config.yaml
n_layer: 14
d_model: 512
n_head: 16
n_kv_head: 16
head_dim: 32
d_mlp: 2048
vocab_size: 32768
activation: "tanh_gelu"
norm: "layernorm"
norm_place: "pre"
norm_eps: 1e-06
positions: "learned"
qk_norm: false
attn_scale: 0.177
bias: "all"
tie_embeddings: true
parallel_block: false
init: "normal"
init_std_qkv: 0.0156
init_std_o: 0.0
init_std_up: 0.0156
init_std_down: 0.0
init_mimetic: 0.7
optimizer: "muon_variant"
lr: 0.0102
lr_mult_o: 1.5
lr_mult_down: 1.5
beta1: 0.93
lr_head: 0.0031
grad_clip: 2.0
warmup_steps: 200
schedule: "wsd"
decay_fraction: 0.867
decay_shape: "sqrt"
final_lr_fraction: 0.0
batch_tokens: 65536
seq_len: 1024
doc_mask: true
train_tokens: 638300000
steps: 9740
dataset: "wikipedia_en"
MLP neurons of a small language model. Each row is named by its layer, matrix (up: input weights; down: output weights) and neuron, and shows model dimensions 48-143. Each number is 128 + 24 x the weight over its row's rms, rounded and kept within 0 to 255. Numbers have three digits each.
Before each neuron's rows, "fires in" lists the words (lower case) most often at its 100 highest values on Wikipedia text that the model never trained on.

fires in: "the", "their"
L10.up1353:132131165130153122117131123129142141132055114137136140106146123135094139137148138125129127117157158116188074107128098115098159105115112127134174087082138162178141125157119142135092124113185143101131087111150156138077149099140125141113109126123073151114158177116109136112155111125131108145
L10.down1353:092130145133131073087108116157133101124169089078134121095145158077123125114128133094115146154152113153120148141121128128156105127115114150162097121167105129108074137108132162156137077123170136093081101158138126136140088168147125149107134139141138133123080103170108079133130150132113161141

fires in: "a", "and", "to", "have", "they", "has"
L10.up102:120158148145161085127083091132100102065145108118148127102085080112124080140088134088092155139148128176122120112132162083175137120149119127122121159149131132154112109136129095158130092129158123108106102117113079177123191122080129134141131155118109125090110097151139140146115157106092126079
L10.down102:119143121151143152135115158118106120136123092150096156139155173146158102146131147066128114128174164131149100174132151108163149145128123149093116161089120105162143162080176136111123129147107114176126125140107108078124079181154132130136077120135126171131127105102140102133153117121153122138

fires in: "and", "with", "as"
L6.up1070:094162095103127099141081115106132120160076114083143101128203119136131161151083111134140160144169149159094126122150125117135173130105092168158137141137133162134138111153106126111122138123093155123168082106124130098148118142185152144120137153154183140127137102126143114168147143174130176103
L6.down1070:130138153123126107154136138153164093111135101142156135145094179114104130108079128090084134122173152155100107178136156178145148113147108104096170117130143098120131104118122093115151121152127126132130129092132124124165146130136145118122118137174139142147081125165095123096128146160122133113

fires in: "is", "are", "was", "not", "became"
L10.up1244:132138142159111194119087135138147096109098179101150116154148099121129124205132102110136131142102160109116133144129110132106126123134075113112119115147153133098143133120136101123091104095145107129122127103136140123231145085136129156109132118133114141111132103116146128159139155126100096162
L10.down1244:158131160194163168109119086161161150142153100135104151114146119140163173121148137123130154126111132121155125128108141132119152111141107112130137114133137129136156145104106115113128163096117135123129095136161133096088144138149120133150093133118137139085129115143123085164094104146142125131

fires in: "one", "that", "who", "two", "1", "those"
L6.up1752:101134154158127145154110132151109107124070117141143148133124133128156120133084136152146118136152097091153125157134133090147122150102122151116106144129138093129144135138132127115164064146139163105110137142137126121160117102154148166151154157133123122088127135160137165130135122164102115100
L6.down1752:143103083092115077145132161124138103147135149100134130177096121092114113114106093090120102153140128145122119117112148095103086138167152110119157121101137130136139167088139140173106133099114091141119123124096120130152158124105115121154145126127143128098141140084132123128102135159141124104

fires in: "year", "as", "and", "first", "largest"
L10.up1249:148174142148108110149155130198148103143136109134113120138124143137086147127106136138126133154180133157135109126152135134128173102114141115112127115075078114100088134132098155105137106121161090094139151108155156191113132144140113130144068128138163172078161134112174097104140087170186139110
L10.down1249:150098117115138078122126123123127116146156077140137132148141107110129120097135105113103150129122116162114143112127101120150115134102128114116136147124128154097176141122131107141087146124116082121092140136118146130176164109119111128151145159068147090127164090149122127175062115113072150106

fires in: "in", "of"
L6.up26:066093087143136118078130141121111105144113143138111139140105150108143111132156138132169065100097147098163146126077103147130105122100123169116136114104124134150105138119121137140076102103139120126128153170154121113110126116159204163129112135158107150118148112134145119162114143094122128096
L6.down26:132145103168122096136099126094136121140140147126186104095149095076157135155108088100112152096113119105108088111117142156146145117118098145120122148138105120113121136143135125135132145171159131156156133128118118119172147124134119154152130115125120098099066112141140090094125097148115138141

fires in: "to", "would", "in", "was", "with"
L6.up656:162126123134145115111102103159160120139136126110124103120145110112138138121153104131154132124112123133083141086149156134115119169162131191083164132129156158129103092141134133128104158157102141155140126106141173150148123152149143200159110134125154097070159100138158147134122112125143113171
L6.down656:126141144169144059152093110130117113152131141104147112148069108156118096155186141131123112154150168108133129108089108128112084104149111071141111119105141114127110131128095112109180143115155140078119135161105119100074179154169149087123090110118148183146097105120138149134118138113150129093

fires in: "the", "after", "his", "to", "before", "its"
L10.up894:092145123122190101112087126170137111134161132158146173107121092120126111125116102140147112169150137130130133097134164148108119170110172136087168173115151150129116149151143157084123133110139157101157087096172137111099161130158083167148105116129174161121158154110125128076130139151139142129
L10.down894:107106103140149097134144151141126180154095141119123139139132147111094134072126118107120126140131126134136142108143131125140103122092140146113103117127112128144170123150155126126111083110135129163161138159112109110152155121129077103136130109115105120134143123065103160131110145132114119108

fires in: "while", "for", "to", "with", "that", "and"
L6.up504:116113104133149137085112119122152128091142121172110115138115136130137184107144131132145154085158106165119123118146114157131073163094156114130155124129152143160133132113130135110151106128129157126136115149118119100158119111125140151154093132091121129130106145099185151104101146132095111105
L6.down504:104191122170104101139130112156130134126126076146109152105103112144139091113105197080136164124162113140132153120130154143138156106122109143115099168111129117128118108107122120104102123120124128104128108105144147128111152157178094086121151134145099162176107119107125152174156163093114109126

fires in: "he", "player", "they", "who"
L6.up990:089096090163134139188115148091143103135097155109109118160138108115118143140084135105116117116134135139133138119107129124167136151117160098141137131124125153093137126126098113130137152122131132133185133107127090085135163140093106176112096131098103130133126128164106179120084140119151162100
L6.down990:086153111108120125149131111109130118108143146101152143111144146166109128125128165084200140146146168148148157135137133146107142136150164151125171151101119102139168122149108152154152154140133152102125137122102127145112146084107132122136131133048185113124115107142152125126133111158154121094

fires in: "in", "of", "from", "across"
L10.up1635:131113124140114174123063153153157114097146076123149068110173144116120130100106158195080088120136113124106132131141133132110161116124122148138129110133071116126106142096099135107075125126115105123117109150107187137116116149121102144153132137115130080140141145135103149120136137121165129156
L10.down1635:152129103116103165129091128178117123142157148126151091147163098116141128120127135086132111121167102145126125110130157136126146129141119119147145143131145152088122159175117134175100128136159121158121100126127118143154175134125113174114160099116136120113107162147126085096128102100136157101

fires in: "he", "it", "there", "item"
L6.up79:152120107152148115153144119125109105135125136125151106097147107129151132131122104132087173127186106103085129131110138127159145160116093142113148171125104128147146125094144139111116141090152133120122127131132074121126119138127107083150108147113131157144152085147140136156146158140092118126
L6.down79:098158102126119101169111166141146144134130114108095102121179151129114120108104145097117130125106143113127117136140135127118120142149106119149163151127127136140152099086105158164142081117150142143114113091106130092103128149150082130128171122122153123162147143160179182116145184102138123129

fires in: "and", "the", "was", "then"
L10.up1770:131124164131080087133116124139148090137089141111168140101156123153106100171140108115107120079157101132167107124096117073145099096109126096164134100221155117154131147128158143154101109105126165119133126128153088132127132115090126156124125131137117154125122108132133151087141145151120127097
L10.down1770:139131130157109101148158123134109105148097170126122154112134157109124151120098075130135105139098105084119137114151116150085172142149154161102114158098138103157096125087078122113110126120122087080159133137135127117097131141093147151095127122142150118109153100146117138133120093143101123118

fires in: "was", "were", "are", "is", "not", "be"
L10.up278:148119151134136127139112120129156103083087138129129131151119096125119186140097185159125131128146114152122130125144102108090102151139172097149137114136132132103138096075128134159100122133149109135122159106116170158163144114107099075142141099113119167098131153129163117094138131079102090129
L10.down278:148143097129110142149140091126085110131101080103142167177130104173117140140132157110097133132159136121109121140121161140117155124155144103149092189137116090141119168131103135131088090182108114160066125120132142132144116130120126128150119104085090117166089138147150137088078126134134100102

fires in: "was", "became", "took", "be"
L10.up541:125144147108116187118129115123167112149122126120115143118126100110160125137062147115161118169139111130083107130115155104083091151163148132127154142144156112122126097157138072148168152106122129143110105118154128167112140106111096122139135156115129160118119109095143123153131162156119097112
L10.down541:122117151147135125089137085107092124111157147120123165111144160144150113119160145158135165141148158118158135157112143101161129112120125104138129105124144145150140138137137172098152117107156159144134148128113145103138145165112117134100131123160168096175153096127133151095119088126141147109

fires in: "in", "inpop", "mi", "up", "ft"
L10.up835:172090120153165137168135093161124126143161143149115121137145142134137100126136138085107129128139101141120134099124135118178123165129118155124163162112120152124126127160172132152109092126109099108095138193145104160180095124133131131172116119147144170141129113147093077101102119113129120131
L10.down835:152083123127126108148129157128111109122083097112143085091110158115133154180133125113101136144149070079107110132137123110144109120157151092148141122183104082124120139135110138136125132145134117151167098213155112108139102144102154196121111131123103142140169160127104118126119082111139148155

fires in: "to", "and", "as", "out", "on"
L6.up708:108146137132112120092128109125105091093136143109166115160133163149132142102115168169087123125121140109135163144147134103112146096116117109087130113127170118157104111129102123126143095138118177179164165123165110159124174118111139143139133152119125089134129183124145158113154131117109135112
L6.down708:156140137134106147137121159144126152130143175132116097114112096142156175118145085133142139124112207182162136123129154135128155127127090164141114128150119110131134095092133123084129158085132148118124139113108116125110125129153171093145150118151125115141099091118121152102082109087116124103

fires in: "by", "are", "were", "with"
L6.up196:090137117135134151118115126152129156119140121112127144120144105137135171122102111097145103138122172172153104117105116114077077099133169188146142133121126148120121132153148108126162171154141116138143175095112140114125086106160148093152104142116129091158088118113131098099109159098102169103
L6.down196:071123121106112106127120159103138108132146120131196140106110124139136139114098111086107129114131150162126107140161130138139123110127141144135116142130117148098129146103110107150091130143087126151141098054099134170135100103113118135145171148147083102072147124148113086106137115130161118121

fires in: "an"
L10.up225:139094111088116106135153136139137152099116137123210124141114150127120097119105127125057106117121100141122110110149138156143168116112152119139168138131137126133144095147107108111111130126147098119091102112135149136147106107155116120150128157175133183113132119120122172103143166115171154145
L10.down225:129135123146113137106098163155136095127140132160160116115134116118129101106127093143093125142149133057153134133148127154113103112141111121151146103081138103094133137080129124085126092101123080102175109152125113131139117111172107129138129114149110116149133118105135123136113164136154163146

fires in: "to", "since", "until", "on", "from"
L10.up1620:182139139067136123089113079104127142150102137140108103136081115151122146181161126155175112157126110164128139152159136150168167139119149142129141097124104127115093104142107149122178146093176111141139114114143139082109117129132089119146091096083123121151130158142115096127093123120124141142
L10.down1620:110091121084144076180175112138109148104141103126148170152126101105091098102122147142136140166146197144135135093138156160098118137104113102101051131109125139143155131100132130146099140134141146110110126158099128163107126176157127074121061153114117108122151101103096111147090138128131123130

fires in: "where", "when", "as", "which", "only"
L10.up1256:193193135137156099117123092085137079136120130128109104161107115134142105124065130133120089124162168106156137113156163140142092075153132158111126126115122158134160126165120162103108125104128106114121114117141134150077167103126139122128092117077169113132131126101161128130125117171156154081
L10.down1256:128126146087163167122167130112097094116148113096121150090113131113118165116122101110096129118081132155156136140092135081113185167159124075144081110129105143105151078080114084108120168145135132187174086076145137138136164123156135174117167127130124123142144124115082164158125141104151171132

fires in: "as", "both", "all", "of", "least"
L6.up28:159101125117158143154133105146098106090141148108133110124072165117136120089133156123108110103132141125114131087121145111139121181114138108129156081141134177124098099130107099142140140172087113100118114147143115152124171107126119109144127120114137180152171095154153169118096156135138140090
L6.down28:150163109177133127054107120109141140154123167087121110142126148122113139110114120111123121117114121119103133148146103110111160125124151134124103175131136139141134140127135105123123139125157079188089169156161107127117139129119143126115157132079099142091150102137124098133117108098140156090

fires in: "of", "to", "as", "union", "order"
L6.up1797:125111111093136123119149156137110120146087124108123119142107102168104137109160131154144166118143127119135109067122147125124107124125153098110130115156170093130144116180110141134101110128154107130147129103164179101103166116157154122149108136099115103125153151162100136101087154111120155144
L6.down1797:119161147130136152128106097142156146140150134178125117160163112114178097134116137081123085143086142183153132138107124145143112091141150111138123134147116120111117129110147108151145125116133145129113137095096130107152113143145130102110184151140145150152087150085133155128115124123142083180

fires in: "the", "what", "when"
L10.up1621:125098166098117100115129120140176125088091109102194130118125122113112111182133128134130132096097165123134109150124103099095141111141155120153127179120128098175161107118137129096135078153120126110175155144149137142157145099138135157101119133138134138111203139117113112130131114109128133125
L10.down1621:068132126131150121145136131139085119140137123132074160114124146134129112078136143077132126131094096127135155125149114109106066134130162115141140109109161173110121098100137123128111136094147134157126083113119066071138082154094118103131138120137098091109089134177108136100130148119104166083

fires in: "s", "the", "an", "its", "his"
L10.up273:142106099125150094149119115146158085138122133112136149108115126121121128100150123121084107131122183138124145142144113089137118133120141124143112105052180131127125102144102080128110089135129101148123123111134153154132125117123116138140142138171124136124190116121122111161075092192117098137
L10.down273:114118132121105098156075129120164164143090109113111129124104098138091110141126135122150128114138176128108113168141127114136119111109121108099118135075141113088116153103098113140124144167127134132123176120111095114126114123159095143158130123116106156185098110103106121161148117173138095100

fires in: "on", "in", "died"
L10.up1547:133155096079111150144085098093142157108113148153149121139157111106108092121134163130110117144143086188135085141168144146098142169119148099067082091144060119115055111136128157086105118149139135127152126097103145117112133134098129141144130137122128133105127130134098150123136105118160135114
L10.down1547:106115105102166128179125089138128145098154110102145134144159148115131117104106129150116148075130122155090137133161165063138153113125124079117140113129113116150164130130120125146147107126167133160146132072108127116151129153124135155109098114138141146151100162090119135166159118132132121141

fires in: "as", "s", "on", "along", "after", "what"
L6.up1981:090134131150108174127119164140104106097118171098141103155150137094158113112115167143080154132142174136115109141166120156119121115123105100124148119135139125116122127130126162156129111139088138144105083123188079144118116083129172133122152115104114128201115156162145127126127137132127086151
L6.down1981:118115105159104079157119153132119154159075130136104135122114132141118148113164080120174136124093162150106132157108165079123122141110178129140147123110139085135128149058116141056126120117119128127158090134092114113123108164117137137105146126126131154068111137119119124129111089101090164128

fires in: "of", "have", "after", "from"
L6.up968:139149142151136123091084163182136159113118126114098086113155099142174123164112127145116085158129144144122113124139143107165144086098108120162129089135128126113130168121117152149156082131140145127099092113122132134130122126124140138116101104112152106179120126133126164117127142125155093094
L6.down968:135119123094117124157129127128102135152130126135101108122147140136103128081152098196136078129104098101151125128122121137142083087129144115082124117183179130138115136152174093132146139062137071110146126170130155133123155124147125150110147130113112087125137099127137111148151128127144129086

fires in: "an"
L10.up1424:120117100113134117107156109161154081133115125116153093136086146126091164107111129105070153102183177126137136127107155133150161145132175088125141144130161078152132103171140130159135067096129122136130150085134101116100142116132108155125157138147156156150150118140109132080130126103140129159
L10.down1424:166158113137131140122143073150113087143148163127115113143111139108129135144168129130092129133153153149185091111137115142163132110145138130143132131118140130136117139110133111129102104110144117145132134104120132111162102079156117110148143140125124136125120113112157128153142151094114143091

fires in: "as"
L6.up187:123113122120137122132121106095116103137167075126160133126133100131144137127108148126129170109180116171166175085130107116151144127112133145111113107150148161129112128115098183151154132162113117136113120129130140054157137135159138127155123075077156141138151170129132120144177130117127112079
L6.down187:143147094139161171149167098108069129120121112126143081145084173141114111164088138113135157109161129147139111126139136155148132125118151096138130099120136165136088124117130143159181099169138106100115113123143153113169142119126142099141119089105104144130171157101117138147121139146134112134

fires in: "which", "with", "2", "while"
L6.up848:091156113133150153154132133131128140114152107134128109132104139124137106105093151137105143125163115101131133124115150133164094125089123168126150137128138150123125129118148146120110099133131126096080065165115109135128155143118092128138139129136133123131133158121136129124130095125151125141
L6.down848:100122141160106107103091159114114099131137171175133123124134130097158085106126102143134148082136132144129142142124099102107170154107111120170103150154099127092151134129135103119054091110098110146113140125109099132146131145132128160130107152115114111122147129137159128160107123108083137134

fires in: "as", "to", "is", "by", "are", "with"
L6.up1567:117117073110121167100113108120169140070130119105128135106177150151162131104099139128102143091161110130089139171127151128122092112121160183145106109170149130128151084143154084095121139119120179146106128109124139107166137102134111136160082120114174134136128109101139108095119141109143134120
L6.down1567:128137116133125104104113135114121132106108123159170135151100130100091125117139141154094142143112132168144085076166103155171107134138109133113148145109143128122140062148095101118144127121089123157144126149129162164151133158121149150139163159144156148170123140129147163109122118107131137089

fires in: "and", "first", "with", "as", "later"
L10.up542:069137165141202072109135099129076051128091097121145116165086137150094120112155093154154106132139127150127122122140140105115182070123110141118106125122144157111125149142146154166119116101121141130143107095113131131106128182100106148143139134148166131149159109101122144117135135168161130152
L10.down542:092183112116106147154103123156164148109157116144117159136134138076135090109130109151130133144143121117152075136111094098093107095133078141149093122144136143136146110128114136104165105107097144107153170141085153155111124140155129144121130137132098096138118116147128123110133154111138148150

fires in: "i", "we", "there", "would", "he", "it"
L10.up1160:115146136083117115109130126148031066112129159147124103144163139119143117075101151117121111106137085145133152094129127149160102165146129114141144152147148149167149092123098104143121092116160110077125136105171095093120148128147111121144137091133163128119120118185163149093126139130147118152
L10.down1160:119104164092124107097116098131114093136135176179115139125173119123125131131113182100115157113134089090105149130142160155144130140162133115135135106144108140112126081137069119171120104125104128140110122139139096133141147160137139148100139101099121145116120140154132140111128094138127101129

fires in: "to", "place", "up", "out", "with", "by"
L6.up1495:147139163147128136085156111172103133192125131118171135126162114174102155101137110116131111130115107142159116096109105154121121160120111111120109127102118123145146126137158115101131131133101065165154121076149132136120171135086143150129124123111122127114118120109120145116107117098139111156
L6.down1495:157147136153117118145124150076147102113138142127125200050103156130132127132092164183147137136135089118070116140145098103158092111166148143126138136157108174149167171133089169150118072127143105159149168149148099136136130125114139141142091124127110099135147133154145134136131128148097129102

fires in: "to", "at", "linfield", "before", "and", "verizon"
L10.up587:104092172152117107095142153144135162099076098089118150128156084135114158149111123124086131151126147142117132162167164177117126145126159160091112144080127110148137112145150124164131116119111203117136106109144121154124139077165161149164093153123154130105130133131123140137133189158114133119
L10.down587:134138108141124148110143109116117129126151123129147143149126149122121126123109081125119134118111102103139143105165107143132132114125123108111131131119123114131121141084125163137141089115088117101106100145124131107131142100097077100188109094176168162119135102123148098115145129150152092167

fires in: "on", "sign", "that"
L6.up1609:126091129100131124129158127126120071134105129097101130175096139091102118110183148148132137147117099107137125116132118141119109151116144152141113220116146096104122143144103149103160139098121137144137133129142121106139151133143088131113086121152144122144134134177142119118143153151096150100
L6.down1609:169073124111110112132149129125154130105138090108089099120114157137114110088157148141172134119142121159136081084125129132160132130185116150146127128094159101138115118115134172166179137101088099138133101121142150140109141120146135144116167139093167153090109093148156138122138152144140130110

fires in: "with", "for", "of"
L6.up1254:151113130137134126114131122112127135130102111115139096109105139116148151066112145136132134103127090125106144158143170112165137143114122154118121109116081152117132131155156144098145117128139144097115176162120174119106098128136150127109120115116128109109135107165125172108117179128140106139
L6.down1254:154141123115114197133168112108097151114154111127150175176141175165144104141139125077125157128122123126103128143189128145146083126140119175149108136110140155134107148097138159119121140164119136122061184123119149074097121123146110056124175146131106127133133125149094129157138110142150143135

fires in: "in", "as", "for", "from", "its"
L10.up1617:106136127115165109142109109099109156117122126117138140124156169161121122127084103154124128075140106153128122138135109132162158131137150149160136135108089101111140139121104165119075163155137119130139121120124139053171098100139131109113084080115153095158174116142101160148136125153114116138
L10.down1617:150109151083100094158086104086099071152156135134117165160145095144138103117159130115101123160164139064146101140138171134138135090153118138133135132132125130155085129073123142104120100100105105134138142132124191099139156124113115133131097121135128127133153112095107126109174127142142120142

fires in: "in", "on", "3", "released", "july", "inpop"
L6.up822:082145130162124155098117124153069102113130108173155151131118155090095139109156157095144136113134135104125132092152081144154169164134158147100131169094109149154078140134104134074106111119127151128106113153071121177144145165124102146112073132122111105146137141123089125146148123091110089092
L6.down822:118122118138143124139095078135156097077125132136084114120138129071134134162146148146114152118125116117111157120103085140135132116138115093126188178140126138160118141131111161113124143157124146115144114174096164125113165150138104166121125121097137125114103168166115132177133136117118143122

fires in: "in", "his", "was", "an", "s"
L10.up1419:153142124150085112118115133155128129153110150144078139146105151141131154172123127121143119093115122090115122156153105154139134159119178105134170145157156122091142122151105183131172097121143123115139102157123098135139132103149066101153143125170131144130148156110118134129094150170093158149
L10.down1419:081145139097124132106145116077151089185158150102119153097100107091140109132097096144094158127152130152117115110158161135130117119100150169119079132108146111075113150132148107087119121115156116101119132121133150136157116156135129097122105147139142102145138102154189171117115138138134130136

fires in: "on", "along", "his", "in"
L10.up418:130120176135164127113118080110165160098143097154122144087119108136117088167184134112171130095131134141146115115124102102169137163104142146098086125124104177135169120143140145097115118144104130096081092133117114154149103121119142135107068088144133133112112140126150147108159161143100110121
L10.down418:130125129107116127134138158100149123124120149152126130157122137126119121163124116110153133152119123127119163055141085145131136111101127129143144125130159124149135147094129131154139155131104140080122121135141120137089138123124123129115040094157151141106122136156162139146094080131098103125

fires in: "in", "by", "of", "into", "to"
L10.up1366:096142109131108113160092155141123087129138168133130089105160108129126168119145143150116130108140122121207136107145101111122161124119105130122172125149108102116131115127107109102109102165135154175100111113189125108132149143113172165127103081119120098078141118112131110142112103134129127150
L10.down1366:141129121099114107069110111149122127114132156117107114125093118119109142133130144140120141093138126157141104130116112171131119097135120143162143149121122158106124162148120125145153103100125057147177167125130171101131102124170121125148100105148068163133106107113124128111105137167139113145

fires in: "on", "at", "was", "that"
L6.up754:148105145124135148123117103161131147099083173165110113145084154121105161119128163155160149107177106160142154100142114127122120110080159172134158131107148124171130130110144167129164089138132161113130139155102121114127122088133182098066139149124164150118122153113124117087170163107107099129
L6.down754:150131156093114130105133111152134144129129143103139158126142116120151125136124114157126087084120119127119097107131141136108111177085132086143121120133121103122112140184093138093165127132102131124089110156169111077109147150154070155133168110136164175088065111152133151144126133163081149138

fires in: "is", "was", "be", "would"
L10.up3:093145146110151158092114108117153157097129148142128172118125126140125123080158113153099088066138133139157091131113150118136125145152156107133094115120134088121147126148105115125125116118150116139097098135145123126160135122112132165138163107111131123116131133087138144156109154092118130136
L10.down3:137157149117119157126089107111204167127130085114128123114093098119085122165093134138161135113133097141111156121088175131131117161152090119163117109127154112122116092138119120112123107112150133115140147132125120115089154156083143153169129126147144132119119128099111093077154155102168108139

fires in: "in", "from", "on", "20", "until", "born"
L10.up576:140158080133148168142118150115115108093118140091142094125127143066121146167131141149152127128159091148156125127142132147129152122108102150100130150138103119113106126110116127097136128129169140125122169087127127116148112091072150131095131110151156173125134141103120140102110115106152134140
L10.down576:157141143178176136114145141158121142090165124116133111133112131131143160156150171128139133117135090149129112138140161106164150097124093083134125130143131092117172106144147130155181146173121153089155128135135128103110130123127159101120102128134132161108127131102122120120115119115159167136

fires in: "the", "s", "years", "is", "days"
L10.up528:123134103051151157109118136141099116133092113103150125130184147104142118128141180162137107134129117127114125088086087104167124143153115127139143136156141123103077143145141168098057098158135143132121079077118158114113142132127160121136075147120154106124134112128152123172096097079141081114
L10.down528:159122111137123112106140139127139116160113146122139119179159143165124128161096148123123154143122156123111110150094174101181126144105122103101069136110145094137131093137117133127136135103119099111099120146143126135130146102140124114122109158121137134118103101101125112148122119167148111128

fires in: "of", "all", "the", "first"
L10.up1785:119104130134111201148161113131063090127114109106092119156145133104137164172135161146116087119119137099105110111144123126154151130149136116145159161119132149152092119104141146139105131129125106164122172133105153155093159049135142125127147127107140161105159104173124173123117100125133139131
L10.down1785:121155089092154086107090127150165140111135122124116161128107115102126149163103169142125122124122155151122178140101118141127160160131139133131141127137129113115174123121135131109137128141149139157117155135091132147147132161133118125099079118170107115171070165139148087111104126155104136125

fires in: "madonna", "s", "party", "morton", "club"
L6.up809:149112116147099135105145135113133101086165134123088090158112127104138144115063132109108123083113132139102139157097175105175133126104123109159148150146151136125126106134128104139159129099078186156176101146138119170156165108147097151157165143094177126156126110138126123081097147118146120161
L6.down809:133156142098120134146138108096123108145106148118129113104110124131142144102107118117125156143135145121116111123187112155118119083173145144138106137077169170144125123150126111118124084111135138098117122142144124164154118142112116136170110095132122156116127112176124113121154110151119124154

fires in: "of", "in", "on"
L10.up1395:160070109145133115137133121123139132088167081114155127094119161140145148133116129167065173111136108117094168156163121155128155107143122105112132121121133109127125098130158163121113132126124126108153110138159157180150151126113162158167121117110117110105190118175094154088148133025092129111
L10.down1395:136154124143128104101130145132139101133075161139165138120151130119111139134121154142162112135122121120142160124089142089126108095148133090124153106104135144141100178099098090123145124147209126137115146137114134117121120117158092115173119168143152116101145141149144142140138141141152100130

fires in: "on", "the"
L10.up1902:103128125153175123124109103085129147105141107164097117131139153141118144139125154126160127108118127118132099149159136154132168135134169155080055099157125124118043139134125170085106141106120182097175115104151117127137123127143099137147103120141140117157169130085114108158140095126106116148
L10.down1902:149133160125128162116140084147106135083124116194159148084113159114155094113152155142144135119097131123119141096131155130145113117160138077110088155178130138178147112118171177106127132131145140131135112134133134118195161123162151121180138111128142118123133146107113124118180101106147094090

fires in: "was", "were", "is", "made", "be"
L10.up493:158167105127147180136127159087115128107103159112127119126134137162161169116130194139117143125118116140082160132141154093104135153127115105142065136148130142100148147128142171111079111111094142164136122127115166138103107130094142123152092098121159154110160115109141155149134121137097122155
L10.down493:138120166141126144165090141100128151116115116083116152150143123131104134139118134110144139173089122143109161142100183084120125108140137141160136140160138086103148158119130122124135138122120125140127104128103110100145150120102123160132119123127141136156077112095107108132101117111136121121

fires in: "and", "but", "or"
L10.up197:145094161113145131116168119074121143095092140109139148118151130160142132113111156120154134132127149116182115126131123143137151111087135140160107164131121101119120161115136132148104111139177071088144145128157145136099118150148139157157159124121135175092137137137147102113122106165138108105
L10.down197:150130076138167153117111078170144148147149130127163155134142139102120060134116125120149083110144160169089146140144132127152104155166132128097112137144135159148114116120143147156145077138102126119099119132141140148111094154131121100160117150120143108112088138153136122157131112079136109106

fires in: "the", "my", "s"
L10.up1549:116084151123135142156087090092138121171130103106155145110153136117154091123151116156068141141106097102126142158136072087170098098128122176122164143114145187140111167130125118153134087162132151137095101095153147123162132123099119119124120165117137143146129092152134112106108138145075094145
L10.down1549:133158151104135101117053107124118124068100143154134130119124116113102116119141132150153133132125149146178100122182160119100118118110141087121102119121115104154085107122133132113104147131127069128128102112161137097127140157141128129137085154120089162143104151119129103137156138142135141128

fires in: "which", "who"
L6.up715:129163144156204143112144119156160109097169136119087099143103141110137111089117127118160114156154106145119147117090125130152139096100167156160156124144094139110125159127161111116127154108146147102103128147143100102130113152148162102118106108098189164116125077139128139119086091160104139083
L6.down715:126126127102143158159104116112120120180112165101114114117140126140112105103150110128130094127113150112110168144159142139124126111121130112110110162181157088117113123132129134115142124144076110109119135131077120115140126097127112127108112135079104126105150116123101137135087122118158168145

fires in: "that", "st", "son", "general"
L6.up1930:153141090131118133133117109119107121177146109170174158142114100136153127137142112121109154117116102186161127102138122113122126132137143066143084123144116163100121153141106110128126129107115143103126174129145119085147117130133114119149139162160118165166141127145119111120161116126112112096
L6.down1930:096198112168112132125182156085097147107102105162146141124115146171099104105080161129134130133134124136138095111155102171097111085128149121136114117073157124123096113135164131152127176156155119120142181170135155123111129103125127140127117125103125138100117113133144141101120162107116111100